python train.py --n_layer=12 --d_model=256 --n_head=6 --n_kv_head=2 --head_dim=64 --d_mlp=704 --vocab_size=8192 --activation="swiglu" --norm="layernorm" --norm_place="pre" --norm_eps=1e-05 --positions="rope" --rope_base=10000.0 --rope_fraction=1.0 --qk_norm=true --attn_scale=0.125 --bias="none" --tie_embeddings=false --parallel_block=false --init="normal" --init_std_qkv=0.0255 --init_std_o=0.0 --init_std_up=0.0255 --init_std_down=0.0 --optimizer="muon_variant" --lr=0.0103 --beta1=0.95 --weight_decay=0.0081 --lr_head=0.00486 --warmup_steps=0 --schedule="wsd" --decay_fraction=0.745 --decay_shape="linear" --final_lr_fraction=0.02 --batch_tokens=[32768, 65536, 98304] --seq_len=1024 --doc_mask=true --z_loss=1e-05 --train_tokens=678900000 --steps=11282 --dataset="wikipedia_en"
MLP neurons of a small language model. Each row is named by its layer, matrix (gate and up: input weights; down: output weights) and neuron, and shows model dimensions 160-255. Each number is 200 + 20 x the weight over its row's rms, rounded and kept within 0 to 999. A neuron's up and down rows have the sign that makes its largest values positive.
After each neuron's rows, "fires in" lists the words (lower case) most often at its 100 highest values on Wikipedia text that the model never trained on. A number after a token or word is its count.

L6.gate125,219,163,203,197,216,190,182,188,207,168,166,189,182,171,186,207,189,192,224,180,220,208,193,192,200,236,179,186,246,219,229,192,167,175,195,194,205,217,212,215,172,196,256,199,204,181,243,192,217,207,177,188,208,195,198,188,171,187,152,208,218,204,180,205,192,190,190,184,183,180,197,250,159,204,213,230,163,221,214,200,196,180,172,200,206,203,197,176,179,264,216,228,192,168,188,209
L6.up125,204,189,210,207,225,194,210,192,188,188,240,247,191,177,164,170,160,215,196,219,203,197,220,191,176,196,193,182,182,224,175,177,193,216,210,175,205,172,199,236,170,205,206,211,189,211,208,185,206,199,203,229,221,196,202,198,197,200,174,220,204,193,197,209,199,174,183,196,168,193,190,198,165,193,198,207,201,195,212,180,179,190,188,236,213,193,232,201,199,202,173,198,184,218,170,191
L6.down125,224,179,190,193,187,212,219,177,152,191,204,236,236,209,184,209,206,186,151,199,193,185,193,242,205,187,180,182,189,188,204,202,214,192,213,212,213,178,240,199,178,219,206,164,177,216,184,179,195,210,186,176,206,199,230,252,218,204,199,193,176,206,210,205,201,250,183,181,200,210,192,201,175,181,212,223,146,210,205,239,210,183,180,187,215,234,193,199,223,196,166,221,192,216,202,213
fires in: "or" 44, "not" 6

L5.gate684,192,206,225,221,203,194,212,196,205,209,192,202,205,185,197,185,162,182,220,203,226,222,215,205,187,198,202,200,182,202,183,236,195,170,227,184,211,164,212,221,203,219,190,213,212,221,207,163,191,191,216,202,182,222,216,161,166,170,228,215,214,230,176,214,224,193,218,186,184,181,168,209,184,215,232,212,202,218,182,204,216,199,169,194,205,195,195,211,201,192,212,186,206,230,199,187
L5.up684,226,189,220,168,213,222,204,224,220,165,225,174,194,180,190,195,189,194,189,231,219,213,202,155,225,238,201,216,151,185,238,208,238,179,167,194,190,171,194,208,195,230,198,214,197,214,134,201,194,180,227,145,203,195,223,190,177,180,217,143,211,190,176,195,200,205,188,227,172,196,207,211,181,196,211,194,226,186,229,183,205,202,203,201,202,216,220,220,184,198,186,212,211,223,206,178
L5.down684,210,186,191,182,184,196,194,197,225,156,215,166,226,233,154,178,174,202,206,164,208,212,219,185,195,157,178,198,183,196,212,188,219,195,174,234,227,187,207,200,225,223,193,201,191,204,238,190,195,187,206,155,182,235,217,209,189,216,183,202,237,198,212,177,206,224,228,226,221,181,163,214,229,212,199,235,222,204,185,181,187,219,168,179,211,213,184,226,187,209,182,197,186,178,218,171
fires in: "the" 51, "game" 6, "of" 4

L5.gate331,208,188,207,202,185,223,195,203,238,204,193,236,232,201,228,200,180,209,187,196,164,184,192,179,178,195,204,166,217,156,218,199,204,154,203,159,216,189,197,214,242,241,220,192,217,194,199,212,202,209,169,184,215,216,211,215,165,210,153,173,212,240,210,213,226,198,210,188,195,201,198,187,195,177,248,200,177,178,197,191,200,184,194,221,185,189,183,197,222,170,175,168,177,216,196,183
L5.up331,183,189,224,209,206,196,176,243,234,185,205,212,208,173,195,192,203,178,170,202,113,182,209,174,204,200,203,191,175,163,211,206,196,196,205,157,212,184,184,195,196,196,191,225,187,201,193,201,220,233,179,161,197,215,166,237,206,196,204,182,219,218,206,214,224,160,178,166,183,217,226,178,179,172,213,210,220,179,190,212,206,229,185,190,219,208,221,199,202,191,205,189,182,195,179,215
L5.down331,198,177,219,191,211,231,175,197,231,224,168,173,211,230,180,225,193,191,181,227,217,210,203,228,186,210,211,186,201,214,194,210,221,179,229,197,208,188,178,238,233,199,194,250,199,192,183,227,183,217,184,180,215,173,172,213,206,205,208,192,189,225,210,178,213,227,221,187,210,224,186,194,170,231,188,185,199,203,228,185,226,202,182,191,183,162,207,137,179,175,161,209,150,176,227,211
fires in: "the" 87

L5.gate562,232,154,155,247,189,219,188,225,183,189,191,197,181,161,211,216,201,192,193,177,206,212,172,234,240,199,199,203,225,180,216,168,187,181,165,206,203,219,180,187,208,201,192,189,210,203,200,187,207,217,174,202,215,195,219,173,192,214,192,183,185,204,230,181,196,180,218,211,177,178,193,181,194,181,237,206,185,186,226,241,184,215,189,189,244,211,231,185,198,200,192,214,217,174,179,180
L5.up562,178,236,197,220,218,168,227,165,214,238,188,207,191,201,218,170,201,197,230,195,217,202,198,233,173,194,201,178,232,208,194,216,210,209,175,180,197,181,208,185,212,236,225,268,165,220,205,192,185,191,211,146,212,168,190,236,197,196,170,166,232,217,199,229,215,193,241,220,223,167,188,204,220,187,199,226,180,192,185,179,182,206,197,221,237,239,182,196,219,175,195,205,199,210,192,210
L5.down562,222,213,160,233,196,225,191,206,196,208,197,182,156,214,160,207,218,221,183,209,217,181,207,197,229,224,228,193,194,186,224,215,205,199,194,226,184,193,210,212,185,191,224,156,210,199,199,173,184,161,189,186,190,233,235,210,193,191,180,183,189,175,170,218,214,207,195,212,197,181,198,188,203,202,185,192,169,201,213,223,192,211,215,147,219,193,261,189,175,182,184,183,190,194,202,201
fires in: "a" 95

L7.gate513,151,210,207,218,223,185,196,217,154,221,192,204,176,202,190,217,178,217,230,209,204,186,214,210,218,188,179,216,243,199,211,232,203,237,189,167,199,189,191,173,186,199,198,234,231,198,180,211,213,199,226,207,215,199,182,201,202,216,182,209,197,183,202,231,207,179,197,175,200,163,172,185,211,215,211,218,227,169,226,142,194,217,183,213,174,192,173,213,187,197,214,208,216,208,203,172
L7.up513,217,197,207,200,224,220,198,204,226,195,186,207,233,185,241,186,185,178,187,195,184,193,193,215,174,199,202,189,170,217,184,188,214,226,193,196,235,205,216,208,203,194,199,203,209,186,181,230,211,174,198,179,234,134,223,198,178,173,182,201,183,188,197,223,204,180,179,159,170,205,239,202,205,242,215,209,167,200,192,188,199,237,193,233,204,203,182,239,230,205,211,189,192,227,193,218
L7.down513,193,194,191,207,179,160,200,219,211,211,207,204,204,197,220,202,208,220,181,217,202,199,192,186,200,201,197,186,184,180,178,221,198,202,208,177,155,219,204,175,188,191,211,216,182,209,179,201,189,200,199,185,206,227,211,177,182,171,208,210,185,202,206,185,199,215,220,199,193,193,198,184,204,190,208,197,216,190,184,249,198,155,205,221,202,184,188,203,133,195,206,212,208,194,208,183
fires in: "of" 50, "on" 12, "to" 11, "in" 10

L8.gate111,168,208,196,203,196,184,180,204,169,200,157,184,231,193,211,239,171,221,228,193,158,221,209,213,190,173,241,189,222,208,193,217,220,179,167,202,199,201,226,217,233,207,194,206,191,180,193,199,182,198,190,209,193,164,187,186,213,193,224,199,188,191,196,209,242,197,226,177,212,212,199,215,208,227,218,225,212,178,212,168,232,214,181,217,205,262,166,182,178,192,195,190,197,214,184,157
L8.up111,186,164,213,215,129,177,224,203,188,172,180,205,208,201,225,199,210,212,211,238,202,196,223,183,176,199,186,207,209,196,189,227,187,218,164,202,185,180,216,219,200,185,200,229,203,207,150,217,209,188,226,198,192,164,202,182,199,187,208,248,169,209,195,196,185,188,214,203,177,169,160,185,210,214,223,208,209,223,190,205,216,220,189,190,177,233,206,209,213,219,193,209,188,216,198,190
L8.down111,193,192,191,211,195,195,202,212,230,240,200,188,228,202,224,170,178,194,203,215,206,215,204,203,182,215,196,187,191,208,197,207,195,187,206,184,192,198,195,183,184,160,207,202,183,198,198,209,171,197,256,163,228,220,200,182,210,210,180,184,182,180,208,179,223,212,222,197,187,169,206,217,227,208,220,200,221,197,179,211,222,178,219,172,184,184,234,211,189,208,140,219,175,200,203,227
fires in: "in" 98

L6.gate501,207,195,217,183,192,221,201,212,237,200,192,170,169,184,233,216,213,206,235,181,181,211,233,199,234,227,177,236,196,209,219,232,215,215,223,207,221,207,217,181,213,227,202,188,209,205,185,200,165,219,191,192,175,202,231,206,207,190,221,216,209,199,209,224,199,174,197,214,217,210,214,191,179,166,193,180,187,186,216,226,235,163,205,173,189,225,226,178,221,207,170,195,227,233,205,230
L6.up501,211,183,172,202,228,176,184,195,236,216,177,237,217,195,207,208,187,197,206,200,213,199,215,175,205,193,180,199,217,231,206,217,193,219,200,188,196,207,204,236,220,226,199,191,177,229,188,201,170,208,174,180,236,185,241,213,207,225,196,199,212,156,178,196,185,211,199,185,220,186,197,222,194,157,208,207,213,224,205,178,211,231,217,179,209,189,178,183,196,192,193,171,194,198,152,235
L6.down501,187,192,161,167,235,182,222,206,216,195,208,163,204,206,185,193,197,222,171,206,237,198,212,180,215,187,186,228,202,223,205,166,194,220,214,216,160,187,183,183,221,200,208,157,201,190,219,200,191,210,172,189,199,202,198,186,163,224,242,218,209,190,213,182,211,200,184,199,164,197,187,214,195,178,211,183,217,183,200,217,199,225,221,216,184,244,185,195,188,185,213,197,193,210,151,232
fires in: "a" 20, "as" 16, "of" 9, "the" 6, "men" 5, "time" 4

L6.gate38,209,165,222,214,194,216,187,203,202,187,196,186,211,169,185,233,194,194,242,201,202,209,191,207,192,190,165,227,203,205,199,214,169,204,198,174,217,204,168,199,196,195,178,196,181,177,208,210,189,186,167,211,205,224,158,157,163,229,207,203,198,237,172,171,254,202,220,184,191,205,188,210,224,223,213,208,218,237,191,195,233,123,199,195,216,198,200,199,222,219,185,205,197,228,183,211
L6.up38,211,176,207,192,195,178,213,208,194,195,198,218,182,208,192,197,204,200,196,209,251,213,205,173,200,169,173,199,248,201,209,208,205,212,214,202,208,227,201,239,193,220,212,176,180,204,200,179,186,177,207,196,174,198,225,208,220,193,197,184,224,175,243,224,222,210,187,207,192,181,188,203,194,209,189,195,197,192,187,234,170,243,243,196,195,188,226,197,186,209,189,224,198,198,160,204
L6.down38,200,243,238,185,210,212,246,180,165,199,224,217,226,221,201,193,219,173,186,210,237,199,215,175,184,187,184,187,209,192,225,205,223,221,199,201,173,207,248,235,208,174,204,197,227,185,178,220,183,212,197,164,182,224,217,208,173,189,182,201,199,192,218,194,172,225,205,196,198,190,218,220,175,205,208,170,203,174,210,205,153,249,214,201,201,183,202,164,185,215,201,235,168,195,249,198
fires in: "and" 73, "or" 7, "orca" 7

L6.gate268,194,175,167,223,215,195,212,200,217,220,203,200,208,193,170,214,192,229,164,180,196,225,180,223,186,198,213,174,202,201,179,194,203,190,208,180,202,197,216,191,215,216,241,189,217,196,216,212,204,217,218,165,211,187,192,193,175,208,193,215,209,191,185,236,211,212,203,177,187,190,241,214,184,218,197,220,198,189,210,193,207,200,173,168,213,200,162,154,201,156,183,182,164,176,188,156
L6.up268,212,176,209,193,220,223,239,192,210,196,212,210,207,210,178,200,185,188,195,179,208,244,176,199,204,177,176,217,193,232,189,178,235,188,189,199,210,186,189,218,168,206,216,204,190,193,210,231,202,216,186,168,205,199,206,205,217,182,186,215,205,200,187,239,225,225,208,193,184,190,228,209,187,180,167,191,209,234,190,202,194,240,183,182,216,233,174,192,192,209,237,192,163,194,214,202
L6.down268,224,197,213,235,204,209,199,201,238,217,203,167,193,204,218,186,231,215,176,180,190,189,191,208,206,171,225,181,153,214,186,182,196,183,204,204,234,208,215,213,181,196,196,210,188,181,214,207,209,190,195,195,219,203,201,227,204,189,221,188,199,208,216,191,204,217,191,217,221,207,223,211,179,161,234,208,200,218,186,217,211,189,199,184,196,223,194,196,204,214,195,192,235,231,169,185
fires in: "is" 26, "the" 22, "of" 13, "was" 10, "s" 8, "as" 6

L8.gate389,196,175,179,164,164,233,229,189,198,236,178,181,210,230,227,243,228,216,176,192,205,171,173,208,158,229,201,218,219,245,207,224,206,209,173,215,216,207,206,236,193,214,181,221,221,208,206,201,207,172,170,216,217,155,228,226,167,212,162,193,192,206,220,223,204,218,211,188,154,174,177,210,193,217,219,195,204,180,210,225,182,233,214,198,145,186,196,201,181,203,181,232,182,194,173,202
L8.up389,194,222,195,203,152,180,207,191,168,232,203,217,200,176,201,178,195,221,214,225,232,185,169,179,207,194,214,230,212,219,221,180,212,221,192,194,180,183,191,213,179,182,199,233,195,181,201,225,185,216,228,216,181,178,202,185,187,184,204,195,146,212,187,186,208,187,185,220,196,168,193,182,179,224,206,192,218,183,184,202,193,182,192,224,204,223,196,250,206,221,232,227,178,194,188,202
L8.down389,186,202,180,201,197,200,184,180,196,195,219,200,219,212,205,220,222,188,189,228,163,180,186,198,224,189,201,203,180,228,212,190,210,209,184,178,192,222,224,208,210,191,231,326,200,222,207,208,237,191,253,203,183,186,197,173,230,197,192,195,229,198,197,188,224,202,207,225,194,222,178,206,239,224,206,171,206,193,209,187,187,218,209,183,222,230,167,169,192,179,173,173,197,213,194,198
fires in: "in" 81, "from" 6, "between" 4